config = dict(
    n_layer=9,
    d_model=640,
    n_head=5,
    n_kv_head=5,
    head_dim=128,
    d_mlp=2560,
    vocab_size=25220,
    activation='swiglu',
    norm='rmsnorm',
    norm_place='pre',
    norm_eps=1e-06,
    positions='rope',
    rope_base=500000.0,
    rope_fraction=1.0,
    qk_norm=False,
    attn_scale=0.0884,
    bias='all',
    tie_embeddings=False,
    parallel_block=False,
    init='normal',
    init_std_qkv=0.0341,
    init_std_o=0.0,
    init_std_up=0.0341,
    init_std_down=0.0,
    optimizer='muon_variant',
    lr=0.00888,
    lr_mult_o=1.15,
    beta1=0.93,
    lr_head=0.00821,
    grad_clip=1.0,
    warmup_steps=200,
    schedule='wsd',
    decay_fraction=0.483,
    decay_shape='linear',
    final_lr_fraction=0.1,
    batch_tokens=262144,
    seq_len=512,
    doc_mask=True,
    train_tokens=1123000000,
    steps=4284,
    dataset='wikipedia_en',
)
MLP neurons of a small language model. Each row is named by its layer, matrix (down: output weights) and neuron, and shows model dimensions 288-479. Each number is 500 + 40 x the weight over its row's rms, rounded and kept within 0 to 999. Numbers have three digits each. A neuron's up and down rows have the sign that makes its largest values positive.
After each neuron's rows, "raises" lists the tokens whose logits its output raises most directly, leaving later layers aside.

L2.down16:491511422443467511525505480493501403533516511528479497568515413460388404574536462500490492531450484498527556481553480437565487443435502446520456485528568465547498444472517545494498495464491527494500469500480479467498453592440537458484514473577525486507534503440489469503498542559476528515512551463511491497544461457504556478472517430517548466502523468439500588505506521397458502488508454542542461479560491514505605478535493537467537480465534492571472504527497425527501514472546548474544541461468506467529580456483543568589374415496589554506439516446434418526503415535485463521
raises: "ue", "ues", "ess", "acy", "alis"

L2.down2541:534556475535475534478531485500490482444509496556563605556504564420519508431452401522437439513493541499550467526495531475496554431521565566414532561497471520588505478439474529514505508475557559478473489580422548532468420512532597449492528538494521468419476470519445534493535502524430501536507466511397467562488529549518464500482498422514451548572505481483509437504510491589580415474508524455442501490544545423590484462524539543576551518525511496479564517532437464513619521473497510478433479466444550531515549489494456475479503447490506551491483480522491466509423523463560479452
raises: "its", "el", "els", "ino", "elling"

L2.down1615:539522593487503535537419509485531451551464517527503412484537534544462504405500511467517534525513499490423564471508443529476552516480549486525515478525506525481524558511500495487498556514475550492522507462502454512507498563496566528495501475490444466492521532438413523454474475486564506537461535501513553510465554452468584494505511573483519497487534458552488487534504445530517563542481530517468526500517533555553506452516508473578524504423438495579457488477551491482594458480505540566556499494511463518526458549529479456491553405514548414503547502527583596547521541453464517476
raises: "lands", "lin", "land", "ies", "est"

L2.down1137:465545541577562551465451505471474500507486442436489440416509514533494485560554486546577457488528587513419464479520470489501547529444532595503503473519383467542483563520507474461527531558491511505417502404555514511526530554535460526518550472503521523554482520423508524502442496496610455528469495490544423583545480467445514523484501479432465526513463513543453427516495553495539532575482479482508510495516500515494479406467499511470509487518519565422526505477513561490487470507439526526520537490505466583460518490502510454463549558529491504515482514532465494459466495438514555532
raises: "ful", "fully", "ricted", "ards", "ually"

L2.down2140:481460536540544551495651451556502505551475521453471523463422512484545469548480488452469523496444473565514460518506541522540521468487420465458486528476541502456549485489457545527501503531467555494473511455510585583456479553454467551516503493458473541586505432492513511480542455484516496492550495508458505557546506482455515544461477438513510495471508503493543480474572535550507506498458499588527480568491559533529485392556461495518515521445516540499449471491535527548457540488505485525456509510374483539466563542538491482577568558451520436527502452507492490482493488509592510483
raises: "-year", " Years", " years", " percent", " weeks"

L2.down1514:486583447470529493556472447456519510491506493547555569489583527493540469518486520539463481516513540453532503485498513508487539506540523541477489500448482535528472552481466560539497485553535482503434496479461511473501428536487481450455520466491552573522532487493509476449554594423545548525469472558546574505432492505503456527458537572550462478450440453481546531491523544594503513555402469535521437549513550472503568492527482476460524541496508547509444551530469546425530438418497496569546563430515469484526543520487507482441513526478541431549503590487537472485533480495456531527
raises: "ident", "ords", "umb", "oured", "or"

L2.down1440:576503501518444567529583544475513550461481536479515535542437543471479562502445456516493508530442544396517500470568573507494448511469484556459511497461552490526469493454544553500489501492503600538458496475528484461563500539514483392520468505516467439472461523518494500531501477492415446474545478511545499503470486432501466468484554503514453496453421499533456484479555495446523487522483519449529545506507457511489485409540501428502439505482534508510455534427476540499522531502532538488435478433523506504534444535483460403503471471477560458539537481508509480442513510485538498540
raises: "ct", "ached", "asted", "au", "ast"

L2.down704:544500524528520449485500406504516480503569545458510568540478523415550413546529466463513570478559507463546559533555489449513525427414500399454501549460553522527480482524469454521535440512517496467493552530545474483485484509517514500563496477546491419490516499527488480490539549445481455497508506465476503544514440508477514518505495586539473486568474465538595510496446547524491496523556509492460545508494437486489522478529506478518515393471590484470516591475504433507552498520477537452515515453505426468477421470498486478434524443465482476433480479499439472570459505505493463363
raises: "ulating", "ule", "ulation", "ulations", "ations"

L2.down458:493507492551526435586514539478468512550526542500482575521490530492522461494531601450480542591469497444539535520489498462542503548470464534501517527469496459476456460557477487442553523460512465523499488512525540502465520476500560459469530502468488422474475506469490410525490522507625431475467480522523470508515571531483481508488489401501505480493642539562490462450600508536501488488486464464542485501540495521457526518484467632492510459517453445556478527477561434474510473525494527491408563449550461533544556491586537578514557469526537504493510579470446477462421455572475451516
raises: "5", "6", "0", "8", "4"

L2.down429:548503557496486448458548490483467498542521462527431481494511489521447415540431444527478419530451415508539569465510441509461504579482500480471473515548542489545471423517466543526589498478480497557473554501483544556482588458488468531477545539501478460505503465508533527533419445535489456587448498515551549467568432509543492528507483515426495448476457564522485487446509513521444471547536492465517474501483420496535476497469505384459537473542479547582512505447491544495556468504506427481534516477529525548548489511455499456508478475522541543499427495482530571415582484479501528484
raises: "ject", "vent", "vert", "ward", "vis"